config = dict(
    n_layer=16,
    d_model=384,
    n_head=6,
    n_kv_head=2,
    head_dim=64,
    d_mlp=1152,
    vocab_size=30156,
    activation='gelu',
    norm='layernorm',
    norm_place='pre',
    norm_eps=1e-06,
    positions='alibi',
    qk_norm=False,
    attn_scale=0.125,
    bias='all',
    tie_embeddings=True,
    parallel_block=False,
    init='normal',
    init_std_qkv=0.0258,
    init_std_o=0.0258,
    init_std_up=0.0258,
    init_std_down=0.0258,
    optimizer='adamw',
    lr=0.00128,
    lr_mult_up=1.36,
    beta1=0.9,
    beta2=0.95,
    lr_head=0.00573,
    grad_clip=2.0,
    warmup_steps=447,
    schedule='wsd',
    decay_fraction=0.289,
    decay_shape='pow',
    final_lr_fraction=0.0,
    batch_tokens=[32768, 65536, 98304],
    seq_len=512,
    doc_mask=True,
    train_tokens=711400000,
    steps=12097,
    dataset='wikipedia_en',
)
MLP neurons of a small language model. Each row is named by its layer, matrix (down: output weights) and neuron, and shows model dimensions 288-383. Each number is 128 + 32 x the weight over its row's rms, rounded and kept within 0 to 255. Numbers have three digits each.
A block is one neuron, or neurons of one layer that tend to fire together. Before each block is what it responds to, as a language model described it from the Wikipedia text at the highest values.

Description: Verbs and participles after a subject, comma or "was" that lead into a preposition or object, as in appearing in, known as, stationed at.
L4.down37:147073138166107151120118149119110127157120071115112127092131104092129135097141128071111169127146136200142116171154095168176110101140129122073069163097099136149122180123131107140148141138122125130141196131171130109110163089138118163116151076159127065113148193135145193129155131105102125106
L4.down52:034136112166089108113102123067108129112117144092129081123094130114082148139144095139095102150136105159116138064139170144100140122133092113098101108151210125199137101117144146163113133133181169180099043122140145119137140048127154159107074077116148132154131165092149089111162077128138174092
L4.down56:155123087139078096099098130133117114094109142103124049124158164038151075133118095130054120147125106200153104138125164163149073151118063095155120152151153147175163128135171109137124132158133109108150140050163145104164117126084165107151152115130180161102136107114075109113200155087095130087
L4.down193:124114186181125189126140082082126149126109199092127142139079198115150147100134127139115112117096110125129094126119146143077132090186117143130135119118090123132091112120169109166146118190174087163125131145173102121119094125170095225064197162116133100155118105102118131102142091166130119187
L4.down437:124101057126086120118109112138088093133130198053127132168086133085098135158110156110089109132117154165080108148119051191130177135187116170116139130145158124117144100135121130146154106125119124110127142137080126123112165088104109153134102139170111111135131176145153075135128074171102036105
L4.down526:138125178106122108153128094130134149078120154093121158129158122154186101179121122202127125170126114100095123152122129128135121192134129158113160156107114105142108129132168174120122168109103167175078075129152106148107104196180191173142171150170108129088113070093109141161109098137161084138
L4.down680:175104103159107134153114109078168135144122132111127126110155131173126166106075148166061135089162082112152112151083137102191167135117156174115047094156168185181190140146143111098121068115163117143037139149148044132125146109112095141135108143120127134172149186087117096152142107194142171158
L4.down855:148150153124115149096168153112109167126128135104115125122125130133142153110079121155140147109070143155151194119137146112099112118115141135088147097126142162163162089108100129156072178105178089119111141152124168166129115159117062132090097121145106166124114169128190043167117085109136104126

Description: The word "to" as an infinitive marker or a direction/range preposition, e.g. "continued to serve", "moved to Moscow", "From 1910 to"; also "into", "can", "could".
L3.down288:098158102138183132115152098130153087170136140137136134128135160143130170133115071120123115132179108091057077137088162160176173124113084091125133129142085118149157137155151101153080125146138155127192145136143108144156091118098079141105126116165122117125163145106161097134198051180067125126
L3.down484:137113124097125139129177146122132118157074151098085157127152096136136148104099157133018140114152124118115084201102158147171118106127064137122112107110118171113178120110155132166101115125184125174131142115064123109166171114121105129146148127140085117072135120139089124143115103137089123137
L3.down708:095105075162123105107160124094121160158142173125153132173130165106143096073155143072144118088087172155105118186148111167097122061057106168111107153124175106146195103117137125141131141137061126122145106128150108075147117101096143121105128089157123127146109202149151089096148076144073176116
L3.down1022:154164082106224120072132123104145094176157117104135119100141132143141092113149109113083125152076119079065130089141127085169139076115155052158111102163110160131049136107166108171130149093127130072128194131149124110146082126141132143100122162098107135061145126099131173171141129069207067120

Description: Column-header words and cell or field separators in Wikipedia tables and infobox lists, e.g. | Title |, | Team |, Total votes |, Country:.
L3.down68:088148166093114141111107101104105124085155118147147140126142159131138108135122129067081096151091111178059095123144119099119172071154120094097088125112111075167144126121177114109187153128152139178096065126145140137158158153089171088110081159136145132130099072145112118110117107163134194153
L3.down200:191164148107158106162140121117116110122121070167129095130126114132081068094127193110164153091132143101156126172102125139181128077099145117117084121168155083137086144132180123107147099102096085129122104105154172060134116180088098073081140162177109085143137132099077163092118121120176165074
L3.down804:163154154148126140091175133080078135155147145093101130137161137171089114108172079138121172131120158179136100125061153133123104130074086088124095123052132095149101080104144099113177142190076147145119157115169158167155104170130112184195121093081071124193088109151146147136091138092129104136
L3.down945:112106150172132151140147160116102110154140077081102135127120154124117120127145178129170092126113103147113106111088116124162121169137167093115168112154158087159143184047155087110091165182131143129092096121099178122164176183050106081103097156092085107117086146181092106113082123166181068074

Description: Connecting words right after a person or role noun, mainly "to" (first woman to, forced to), also "|" after Candidate, "and" after footballer, "not" after did.
L7.down878:099088103168119142144151088143162084119115215073166127145163202179087120167154100112039114113123143197126116129110047154138175151099182129174135098106133142125079166112186085175084161079145129099098130079151125204138112088113130071114124165069209082113145054148122130114122093120126168158
L7.down918:160138114209168079199138124120146113128138085142176168121130103100114123176143122124161100119109134138079117097065123114168169162176173196149121115054112148159137106107150134153148130130146116091106114107107090114140140187144176112105141141093167088086104178117089138118134095152083083165

Description: Prepositions or pipes right after a sentence- or row-opening noun, e.g. "income for", "encoded by", "Labour hold |", plus list-item dashes.
L7.down422:130117122162098175126099107133054143136085121138144163162193107172110133141035163097186134131109101100124107174111151178111104165117122117113151135087143147093151189127143094091104126120166088065139171103134101115132142123095138074122102085109144030110051156134136156138153131142147058148
L7.down538:136046167149100089146088137095091179132126050127076091123144103176176102152070144124185140155188133157160133150079154122160188089124144178186117121161068120176136088148133157141173143100138161189110177130090106158079157145155186088116111136083078167097147167119143191147114127092146071108

Description: Main verbs right after a subject or comma, mostly in plot summaries and reviews, such as finds, shows, brings, and participles like finding, describing, causing.
L3.down10:158124128144127131151122099140135101108110131074137117105127115124141101138091148183131162149191095133086190131123152100176128118172117124138123097022153137119131147168158162127112120110170117113104074116094135089157155171162172114138176124154128058093169116107111105099097146145113106111
L3.down20:168129078163154107068116114166125139122073097107151140104204165091123059160087132131154091105213107129108146162144096130184134166125115139125149177090149125163109159085166136120136165140138132120147130135110157128137165142131130074127104151079120136120185105158124099147153168104163103145
L3.down590:121165176089176097151112077123128129113090140121101123141125169138120100102154101105124161119137102147181152081135115138096190080124088143109130156103165137185170115141172059100205157163094131187148106133131120125157130120157084121104179090110063096087087083095144116120103134139152129110
L3.down988:155159162122136206129097069132140121090114152106088144094142136151133122134137049116118102165182122111088080143151090100136156123099113110118123152138112139150130057098144153138107126148103175130092125139104110111164078168093160140130087135079113130132135135051023122146115179143128136100

Description: Fires on highly predictable next words: "www" after "Website: http://" in infoboxes, "not" after did/does, "such" before "as".
L4.down268:112157144126099077157157165146160112130088173132133109183128095144106106073118166083188151091114092128155134114124146097091107112113104141133154121066104150193112142123122196101098109136078129138141147143046150133104111127104110063121150095164116119137069123157089123110128154122110138123
L4.down684:163121108107138179163173092117137115117146133116126210152122168105141150190121125139135147071133087144077100164149150098069129122124112174132117105128162135100106139140108116119163190119148126109149132081097134154140091141136118119084170100160130090074180135102190111157144177168164129156
L4.down725:157108095108087143134095165099153127125083133104112109140130113193195055147132115124056152147126126114093185160156131141104103115172134084099081101090068161130100116171173175097094167113141167100128130085097138134169151133178128097141177136112130153128151086152188144141127109113164161104
L4.down864:134100140164150145110172089112166098108093114118101083102155095132077176065137132165147122128091126162118118153116078120153124069152102160104145163170129090162103145140168096171098069125153139117129082206095120133123180146093094094187140141113164112114078151178185170130127119136166090141
L4.down867:089100116138128148143153060099057146093132135100153108099148104164132100213137122134103181119200108097138106141097118157161152141180134148192148116141114125149158156136141127120135093103131082123186139107123088054114201103113155127084121110098152081150107130128175116102119157153143030132
L4.down973:085144116144189106082178103145127127132095086129117141142106145071169152162108116092083136143121149165114136134134193156124199120127137150142121115158137116096148168132104141158148136109137085145118082123062107135105162107132134101130234147119113110086174151107137081151094127087140176171
L4.down1006:142098127024150073090109121142178074108133104162132134132098107178086103128078139137150156089125120089132121141122141126073153087133095083166166197092136141163129134081138067130103094109116082133145107090185121127158116144145108086089127123150109161120109167159097087151158147102070156126
L4.down1020:145156123117156071097133179112186140134164165135145111175169131186125144140128104171106116156084086113115148135179173131141086142159129105139107162133069141151184079175163135140102115123117117189125182102161097110084106126137169153140138093142153136174174103095137048151130075152104158135

Description: Separators and spaces between cells in Wikipedia tables and stat lists, such as pipes, semicolons, and the space after W/L before scores.
L4.down192:153148186124123129114201109085110127117113079154125095110111142217104146146150122102131139160135180161088098092147154130137172091136197149142138186119146097184074160105124159116128091153099166131091120128112134129136127166138137165133078132133110179115129074148143092149108159160159162153
L4.down207:199119108165111102170119127150153126082064140185101121086118090169110153178124159130133126189073093089076064160178182136107080061151130097148126196114103099165189114095130128084139139113127139103109164101181154102167128097105148074106130127147112134108090095079101102145157111138138108180
L4.down273:137095135134121109096148107153182110137113152113166161146158138152096166103145134109208095086103099119130142087043125129175149091123145153136093170127075116135117098090139148167161138091139128109175101140040148101155160159084139190139106135116160098159122110108115116168070098134121176111
L4.down443:172134160121144109113166132166184138122109145137126143149154160085128129161199153112131103128104099135159143127126123116109125148155139084128107077133118143110106148195146127107105115149101075138119213161160100106128135189094117115132118116161114101081110084144106154147050071188171113123
L4.down562:120094125113118080091170153112152164095098092111171162152083068156129161123165166123135118171091107156132053165099139101100115129135118106102185101151155110119191138147177088104131140113086113145093124123190137134124170148139073139129115137078110126098137148187129177136108142143126137153
L4.down892:097127020116115112130111108071105167096156128162079141137127167121166182110130193116110140155180167156153070106153149137069182095105132137137122159126098161147145111085088070148114144168116135136100107131195125182117112161099135131188088140099215106141134113118093154148129106133154152106
L4.down1028:125112115127114125152094104113075181187137113104087137128125145115091183119111180176097094122100064158141188152194146152126118169163110100143102084085084162134170134120122098200164099086152148148121101214117122134174132160105124122138071136163100151107134109146152152112138088147110155155
L4.down1056:145142128154146125095115129129162111139060091161147153124087119170102159139118182143156125169111129075167157121137125134201144105165141117149100153057130106078106125172101092086100099163124079098116176134200181099080138108088100093089085108139141149106117136097103129158151119047150088111

Description: The first character of a new list item or table row: the "-" bullet (infobox fields like "- Born:", cast lists, See also lists), sometimes a table's "|".
L3.down63:048115116113129148112175146109101139099147178145100096098158155158113107140068152126162091104137113108144163127173128123118144156147114151121133108203132089165145103125121136139128112074165126140132107140148158134085122172121155153125163129168148111141162129109154142123178086181117103144
L3.down225:130106105165114169156167127161154092121129146112078119103169121113075114109075157079100102157122148118130128129170159095157122148130196167082118141127103125135177100105140118126131131137154157117110047162125131104151142095079184159122104122117150116087160166166135113101157107169160164154
L3.down585:066096127067149141144186125109219115127156165141132059100175139133095146131069158164111072150183157101152160109185144123127108135135120137077153112149109141122208088192082195104041157171141100096124038142191140081129106108118172142102125131205168087147176148102151108103158113157112120115
L3.down731:009063143082116145135156149118138119121167159156096154082192173139110154123079103155131065124162086113125170126138161152153114169137092144130174118156122097115169087179166146185108106101151168125121106120093159137120123119117130174126156138122129140121173160082166184091144128167113125169

Description: Inner pieces of split words, such as it in obituary, str in ostrich, onym in demonym; also function words like there, to, off, what after a verb or comma.
L7.down346:113087073171152131178155108117130106158130114083054139130077133125155162126118177166153143156147128130144104123108162148141076126183096099123131131147128184105145164163084125093102079179119140156157131108123133082085107125219121094079146165135148075142138098095131131075144175053097104125
L7.down894:147173130130127133129140111094074076127173164105120121134179128161122095172117109107108149175121219100143127099098154183138152130129144147135149068130095136139119148120125125146112168119108141162127182156082147133197143127143183176136137151131148095079118090182119179146131161093161103108

Description: The main action verb right after a named or pronoun subject, or after "to", in factual Wikipedia prose, such as issued, signed, announced; occasionally a following preposition.
L7.down138:098114095142155146123118137124161119093133157085175113110104103102183143137174173110082160134141137136137141103062142124108152100108159063172133076124131154115086133117121149127076108121122140139195174142073114140154082123143194146127137136095170086144148136163130124144115144131142101130
L7.down1063:091094127088154151117107147067150170163128116138159131128193198157129135103126133158153128160115176133147129167094122086159160151081156137164152093100161097120165165154174189073185167123107115155111139153119109103128125101138172110171157152124152126069099143083163059108142134104123087163

Description: Infinitive to after intention verbs (decided to, chose to, promises to) and would before be; also separators in tables and coordinate lines.
L4.down97:125142215135127107087135142146098097107102061110130152119153146148094153122133100192150154079170127136148165080133075126184118118194149155155126170077129162076113146078089136164170156101101127169080165087144135090182095171118114124137119124112092084111112183204100165130122106148094100125
L4.down441:124042088172101161126190109159145102146108166163165116074188107144114163067093127129086134187117102114113127147081080138134158038072106131139131128161122114096125123169116116194114140157131119125090151084088087137141087076134123138166099136130122185167118172157054087100091108185130119055
L4.down528:116107132129115130149099149176090075166059135110110105127148080137144127152099137157090141162118126147160134183152165118106162146116148114104122148117132169094095136137130138166104099128133128099108159132111136172148072084120171132148151194106087111094191132173181123116144115111175093152
L4.down586:215138144197131125101128117118128179124161110124077167132104133141198093076128141109064119186134131150072100134110169152117108066134117132133073154159104109135158114164057099100135116125136108100150147092178047087100192191177104137181113099140140100095139097140090106103123081169142136123
L4.down950:053125111168134144133108164091108151157114112141092140095115071122088128159106130093105138120136146127103102151043164194159118139162124128093159143126131106181131177123158074185158170153134145165151127150146115223093119139124105123129180131179155119108182152122154116141173153160135152168
L4.down952:130142165127099101083166147131139133125109155128096170101156070137089102063140093118097143134129088170098116135133134160092120079083166123089111163118124116132127122143132080153154106125182129123114117155121192129105182119074125170108103083126157118101162176136111137171117121153142112098
L4.down1016:102095137111125121129120157138167093105162139122113113179178133134103100145092140090125162123161160148149156121141128124120094132115170156087120135116194140160091138143142145173143151151158121126156132196087206107133103120103169127113132123199120185113040165151130148132121111079082105124
L4.down1109:090087095146179139145137104080103095138152124145119190133108065126127116054111116113110151139106149111065107121108142167167130130110151110098182093161142064134138133128139118213061120128101122108166126114115108156098084116115075117117127109147162103105183133150078110116151086138049128122

Description: Mid-sentence adverbs like also, not and sometimes after a comma or and, plus first digits in table cells and word-start pieces (rav, conv, inc).
L4.down248:162135144198112158152155125136134111116124160083140132162092123187110172063114073144140126102161117109081131100182103131178145152093125115137151145115141140160137110149119150105165160160167115097120090068089158123176094100083169121170085082151110086101156114078065106077210170137155136108
L4.down521:072087116134167177151128090125178113125121119172112095131133176171146170143110049102103068141153104139127053055172133119168124204089096126130123113098131112067153109154145189185109173162099130112142117152084148171169129112128126157170126121092138093119138178160186134147176109093122136107
L4.down884:100108114160122140077135166157126127115139135155198138098172060155156146161116132113128179180120118204099143123093115112156156171186125123101124060159121149160121175109109145166128040084163095195079116149134094105131116120169148161178106132134146125146093105160130123130110169103156093170
L4.down1005:153097080155113148108097110123115094114117128170075105123120209147077163118097095092110073148130125123128102111136094160053095122093160092051089123114186158127162116121162146119161099120103174145163117104060101158110124150144128180112115186095115113121089142179115112151156077139146164102
L4.down1037:177180149130092169176132187171176116113093086120129110125101121159152147111157088133137200100108091080065171173126155080136135158207164151141117160195127123156148131098132173116094146139119140127121105136157105154125129109197131169114144090118142048163086161135118063178090099143120081129
L4.down1039:148094132122096166139137140106174138114108160145157128124064147127121221139140146161122122109126158128062090132140093125169143111194114217064101118149182107151149114155197168189136101153170150165100126122158111087076124124112068132114068119117158072120163150164138177109153067110135063149
L4.down1070:116133146119170134132162119171192075145074145189187186125108106112110070142096047147183117127097128098151108104156143170163169134120103103169129166135091173127146069146109123156112050147133099151115121164030121071165114068160143170053078143130140064185137133107155099126139121080149115153
L4.down1148:132151177157108081083140103110156144129133183149128132074158123168144176061117125122191096187128106159121156131159109166151144201148090121132096089119130144143077117099102148115103128073085171123129105138094117099099112140062152140065103097136141090172183152061104080143162068138095087154

Description: Spaces, pipes and slashes separating cells in Wikipedia stat tables, mostly right before a number in Total or Majority rows, e.g. Total | | 46.
L7.down391:146143167192083144079105128113078128164087116111074139109108123163071154135148118132118148080194086167135117181109118129119106105111071048060165029139149115118139131149158136120127146115170113134128130138103135132127162095101116080116149121134140123121144136138135065141137108106148123114
L7.down998:151104077221090133081156052133088160129103109098102126092160120152127140125111152060131127091110176097130129136092110074083137151142132111142189096112131099120147146125118121149162163109126091147141132133123082169143192117136113154219133198151165150082130179135113141124097132067154080096

Description: Mainly negators such as not after did/does/is, plus no, nobody, without, n/a; also place in medal-table rows like 2nd place and infobox or table fields like Year, Website.
L3.down2:124130110113105124099138088104123142135113067156133138168164141133098146131095088129118147144165123133106142067100091110153104095164183193092097225126078180148080129143087080147152163116163050168141143167122115162152206150166143180103125131100159149105101172108083123176085078086122090131
L3.down102:153124061138083117162154081088110098117135157096165127124160144146153100137126065123154188119138163132108186105134100193159090125083070149151132092170151151095104127159160179133164122135143105120147144162131166168139153221140149079133142158118131146117134127151122069144133140159102151081
L3.down980:132147164155150179121096159123146156074136063081110167104135068118097133108124068118089100089136110134126131099104119205124138084127118154161056173067186183111133197160159106131095121180173087112124126177087082097156159133161088171077131100130155098137128151138153143098092181095168073126
L3.down1011:170076161125169172153168163065126127124177112098089133104091095111174137125175127129231157131120096135122083155098181137164130125139126148115089082147109107154132127174152118078139123127091211180139105090170114115138119165139118144126179100113094126159121160122117132148138123092131148121

Description: Names of countries, US states and nationality adjectives, such as Mexico, United States and Italian, often inside table cells or place listings like "Paris, France".
L3.down222:110107103119136088108109118087143144168128127149104144074139106102065130079134139141160152139188157133062141146159080138170141161134178118081190124079148108101162120107126186090166124127134144145082128195089116091124127129097131076120109162116130158136158091143134129093136155144136169161
L3.down346:068122085114108121139151127074147137136175063162125144103128120113092136099115195104115162121141114146098163156147070152206094178152181119132160066127155086149137181087160175116127132189081133096142117169106126098080130052102110111103182131092162149093135109155067138180161100095109187204
L3.down363:096137118106142143071169098122134110147132117168174166077165105107129061161094133110090153109145091162152093166077098096166121161148134132111134117075109160167090114136116146077113197097211174162159095088091124122077120111103103100136130170152128118090139171122140114171078129066096110187
L3.down903:136152083103107119116145101111136101153082127084171168119146140141133100147089150139145082138184151127091156132142090143171166143100148198084141138160154127133129157118064168122157167140108190171140082108060129142077136111133173162126126166114142153084153154114144151117143157141110065136

Description: Fires on the closing " |" plus newline at the end of a wiki table header row, and on word-initial pieces of split words like un, rel, sur, Inv, apprec.
L4.down17:154102101090169135152132144145121094158102132114100142120149150098127150128109225141188161138140131164142145117111171145152118158126096208128091112113130109113115128128112097123078144196156109148178103148138093124175158152107170083146145151141146075125139216103082194135113073048110133083
L4.down74:136067139139178122121102093113199094123115140086158125126130067108131113154195122152112114084157132156164106145099136120075170083152069134152102109110090126120132138130162151199089102140167134112110078125112166128117099178178102121119087078105130062167154121126132132140134127107114104147
L4.down335:126101100161149106133128141054154058133168218093158177167118114102089128172127085136120146098177141130130107021096174149182123193204136154140135156145170103111129134093172125109110082101161134118067173144055076048173130084141163151143168111114106083120164066130137104082078121112073109125
L4.down532:123130091090160146107149093131148122148075207145168140138099141131106176157144149201156127167172093085154167162089121159133117123154081162087144144132117129114110093174149178161114097125161144183165156141057097129144127068097141144099135103173094065133145149099132140109164043178101135098
L4.down625:230126178148061132082160121122100093156162075095153132117114122156114127107146098116087110169107178138106153145153178115183184134157061141147082173103135144132134096136077068147154149118075100138049156122160175086167079121195138182152162118092197143097098150142127144144172126073121099072
L4.down650:168116098165142162087145142136129114132125121106145116132137114173073092054098085147178084120093147110134153142153206104116086138097146099162131125134188147164147122132121122150097179154126091119150065088105148089117174147062126110111189111090160182103060095144109093117200130061155128097
L4.down803:188127155113122136101094137131172148114103130101100145100129094124068146088148076142098158126097130101079091104087142083106110113077126078141080176193116117104073105142153072146142178157166099166125172122111139128189119064128128150105182075139132130175080147135186160115084020156111146113
L4.down1022:156154205091165105099139160161130131141096156029097132094141122169159133061118135141145104114147167111142103115136079124179126117144081133124059136152113118146108124111118097115188131149112117116168031154180165190092118157141178095074109151133113124126116138172141117075135122068111129135

Description: Final word of well-known institution or place names, mostly the .S of U.S. and States after United, plus the Army, police, Circuit Court, Gaza Strip.
L4.down154:152078111140119159093150152077159113093098120174102143047138091063170096118157109154131165149137092078140112207128131113142115136133137122144156067117122108159128149168127137140081145146152169097169086172068164118149032142206099164183164104159127172146151145106136122094134092122204148134
L4.down507:118069142087187137124146157086109137154111097164151115102079096189138163153130128121080095131129155124119137083116170136180107141092141164110146110149138160132138111101128153120155058078071158146196125079165171071100174123146143153125109173110085187150118168166157119158178142075131144119
L4.down722:153172120089150191172105118118139145145138144146166158117188157108182104087133113168144163143132096112117117135007148117107114133094115109134056164095133127165123129155109179093093094105171134123184099101126101095127050119171126115185084089171127115136223116050161066184128099094099138106
L4.down746:139158113131106137102178065145098135138123102087151106168055106195098123132100088153104140180108142110110072139098113108143129106136144207120141094105165123155160094109104119103161186143137162098108128134163026129139114094146093088142134153117139157134109120162144068121055137134202132108
L4.down876:145119151155142094061116159164126123149159091135125125128090161140099094176135068153072113154138171088149100131137117136139111105137095134144140138157118043141118131161139140109152147157164124163136122090111161102125219158126114132127104166124185113163175112085102124193150127068136073075
L4.down984:157119071097138140091176159107157131106131121135101166137123176136171130036155102104157101149106097107169099117102136148200156125165151102132149096116103070141129125109155127103111148138145159121169121123059179122108113129155154072117165052118079092150100106101197151108159100107107121169
L4.down1033:137088171066158114146132108097115141145145181175137148140125154134125133158182129114109109078113122089156124104106088109148114204080154120111155173159131147119142107083139125100136167137142105182129177098105108179106132109116141138042129086116104114084133136103140143194074149140099127130
L4.down1058:103106114134087139121117085122171164116160154037158186111110130163101142123108126155197065079143189106144120125142096152152107176148104158153159123086126128115083135123120112126155100136127124116080079137149159162163117102139166095094147067136156111104182158161144153155169175134132122157

Description: Cells right before the final total column of statistics tables, such as footballer career apps/goals rows, plus scattered prose tokens.
L7.down259:128147109129206169181159108157139119163083088088104097140156128127155119114051093102131175124153121147132119153132148191168099143116085122152070096080123109158103143121175140116102096125135137121132094124126132129206092136118107106097075110126141108119103133090143118109147074205143135108
L7.down413:212117121107111066132131128183137117088132087128061118156149100152140107107089158109117111109159043182080100048121181158135146123104061082103125158149097177148167126142148120119152108174109153128147104130129130107168124108131079088126078153158094126098151161173166198127161178090180067073

Description: Generic nouns, mostly after "the", that refer back to the article's main subject, e.g. the film, the town, the country; also pronouns like it, her.
L7.down867:110105097113118117092127136102178105168122125138206158071121103146128109088144180087144140129111086126143075150189048173193084099111116129126144102105115115114126170113142165155111149091138089150170090106111145134112142085192132170114119112144123088166137186099105156121101136149156129127
L7.down922:030110100178100158088156178021151110165099097165118140059095116132138119159123116082101098089110124125182160132152093110162118191156126101101156097112135091181133183130195163146110140148142112120170119158079177136163091125114194171114139093100144134138138161158140055112140117115203128130

Description: Pipe cell dividers in Wikipedia tables, often right after an empty cell or a number, plus semicolons separating flattened stat rows like "1; 0; 2".
L3.down241:145174070159146139157103181147165109111118139155121163112109139141144137115090157150125088093166156106146110135142112052163111079149077107117065068129048086105118087116135130143141086140187120138168147155180076181119159147135112070160157132145127109155093085154115111116129087149142151133
L3.down798:140123097156081151070100113162145141081082123143189173146127125151086165139116137146092102094165172090094126143090127081143083127158116066190165093126129110102167059160160053111092170230173121160159148133103086138135142123100124095118099110144158147125087102128098095089161079123110169120
L3.down860:111131079161134135139079209134167108137129128172125177145096110164097137156156141106094134116126160103152141153152129078094138086139105131134065124161080034075153108095131102173100085151141082080144156114146081176103182131151085142136107117093090137122106083160138154108108055153104145135
L3.down888:117151046119099149176093157144141113181078142139124156156161150148121152112097166112115109119135159093167124143165085057127117105142151131135093083177072120126141083110071153139150115167146138085128112133195078148107202142111084129178116104100110148138103113144155089083101126098124135126

Description: Opening fragments of longer words split into pieces, often Latinate stems like rec, fac, comp, ins, as in rec-kless, fac-ades, enc-ode.
L3.down261:158121149168127141173154149115095145099158082152111149045108096143077111099108123109141150183142156139137107137109180114137099144144101064117126150125111145124054156114159104098182154138167109143122167081103131189181182107136090100132167071134126132152098131065123100080071081097109174137
L3.down338:101094161116184133120115134042142167109111084093138134076151075169148109091079115145115186129218150145113128164189155131099097054133141131139094184189152153164108137118113178121127098139143094117134137108142111180157137128112131178133160164108135046172129103156095155074081141108095078146
L3.down818:183131173215143134136132141200167104153138072144185122077176168157129134113059140130138185137107102192167125127096149084110103151117056114068132118089175179106123115114129070102126187099117154171131195092146159136157130087119109079104091046117202121193102108089121180077123149148105132118
L3.down819:107113088132152134154126140110167138128117151127091156187083217123110106152158092128162178108143148152162182201157090061107076178136112091107222120127138168174112097060146166107178136145086091155108116145114162167109142087112129114121145138134134167162156173142140138147132125172145107125

Description: Empty cells and pipe separators right after row labels in wiki tables (election Turnout, Majority, Total votes), and infobox colons after field names like Party or Authority; weaker on "of" and "never" in prose.
L4.down224:134137130145097122143153125095148129104119129098130145103091152176098181114105106121162087110067108054141156127139096169109129112132174154148159177001115108177153114106117193126121097142124105138098169186116231121179132098133122101118154148107147120142113136118153113140120057166103128108
L4.down256:164127124111144072118145145148166147091140105076062103090075161156075134155130101105091160222157090130139113168068164110098104157090122093139124165122125136164164178096192123193122149148131075103158143117075121141147117089152087062110132159056167092084118197062085118141115072140075151156
L4.down282:146153110104118159093155141166141185067110078152179154075130151147098113111083207106193166091175159096121107086108131150123113114106142214137136152146117114139173174124088117119135097143099090170086148096146086155146224170064051161097148096077137181113121125187118188145075104117144098077
L4.down740:167124115150106165081110159088097184101136139125155141117129090162118205124102117176149127136213143132093131163127129142097109087098063144098218121168192111158172088153082135105123145116126091184121085137128127095136089136152100111168071067111191167097166183098076119139104162121136105090
L4.down782:080103099153155129125129185124145093153127151156127094158127111092102158131097132085158126166056131106141151078084146104140161153199111127098171157063135105152116072136127109158117115135188133105094101139152163153131148132102094151178123130139153123103118106111094103152144116190143121160
L4.down811:121157132135081169099150114106126115120100108106079087104157113231080074141128181132121185117114109211136146094151109143140131124108093111106162148187117146129108116146166120119101154108073079135128127069166133111099101170109157156115116126090091141131066173105053140155145107106167137092
L4.down1040:186154145145100092110143163104122101133102077123123158137144171108191095095115144091127207134122167141112090098127128126102099164151134093115213091067170145151072111110074131102121115120097151156088150134123118119152126160093096131217209164093154154166128100137161097130113115134121132119
L4.down1091:172150090129195067186150120115114109113169137139128127149204106147088090077160087166090151070118157139163087086100174112126114087139097123143146115157110169152168125112160084071136134112132107087130143079147137182136139164067158128044152105196098113206045123158103155166137097139097146202

Description: Word-piece fragments right after a prefix or hyphen inside a word, such as re-h-ired, non-f-atal, boys/g-irls, alf-alfa, plus some uses of "of".
L7.down1000:101057110116115096164112158156178130141126155109202170119147112084137156130102173119156126177126109153154070105188090132101131138123120162125178141100129131172155113131122109126122147143126092145149056151111135191200174131168125081188082105134043046193162122163061132094151171081165173143
L7.down1040:123153110119137080125131157163144110091095123142146157126106095163137149158118120092082136111137086136120177159117079142196115131141102150114164140159159096179161102120069103148109088114062167121126140110106113137113098088102129127137117138081158144085084130147203165111162151107114101103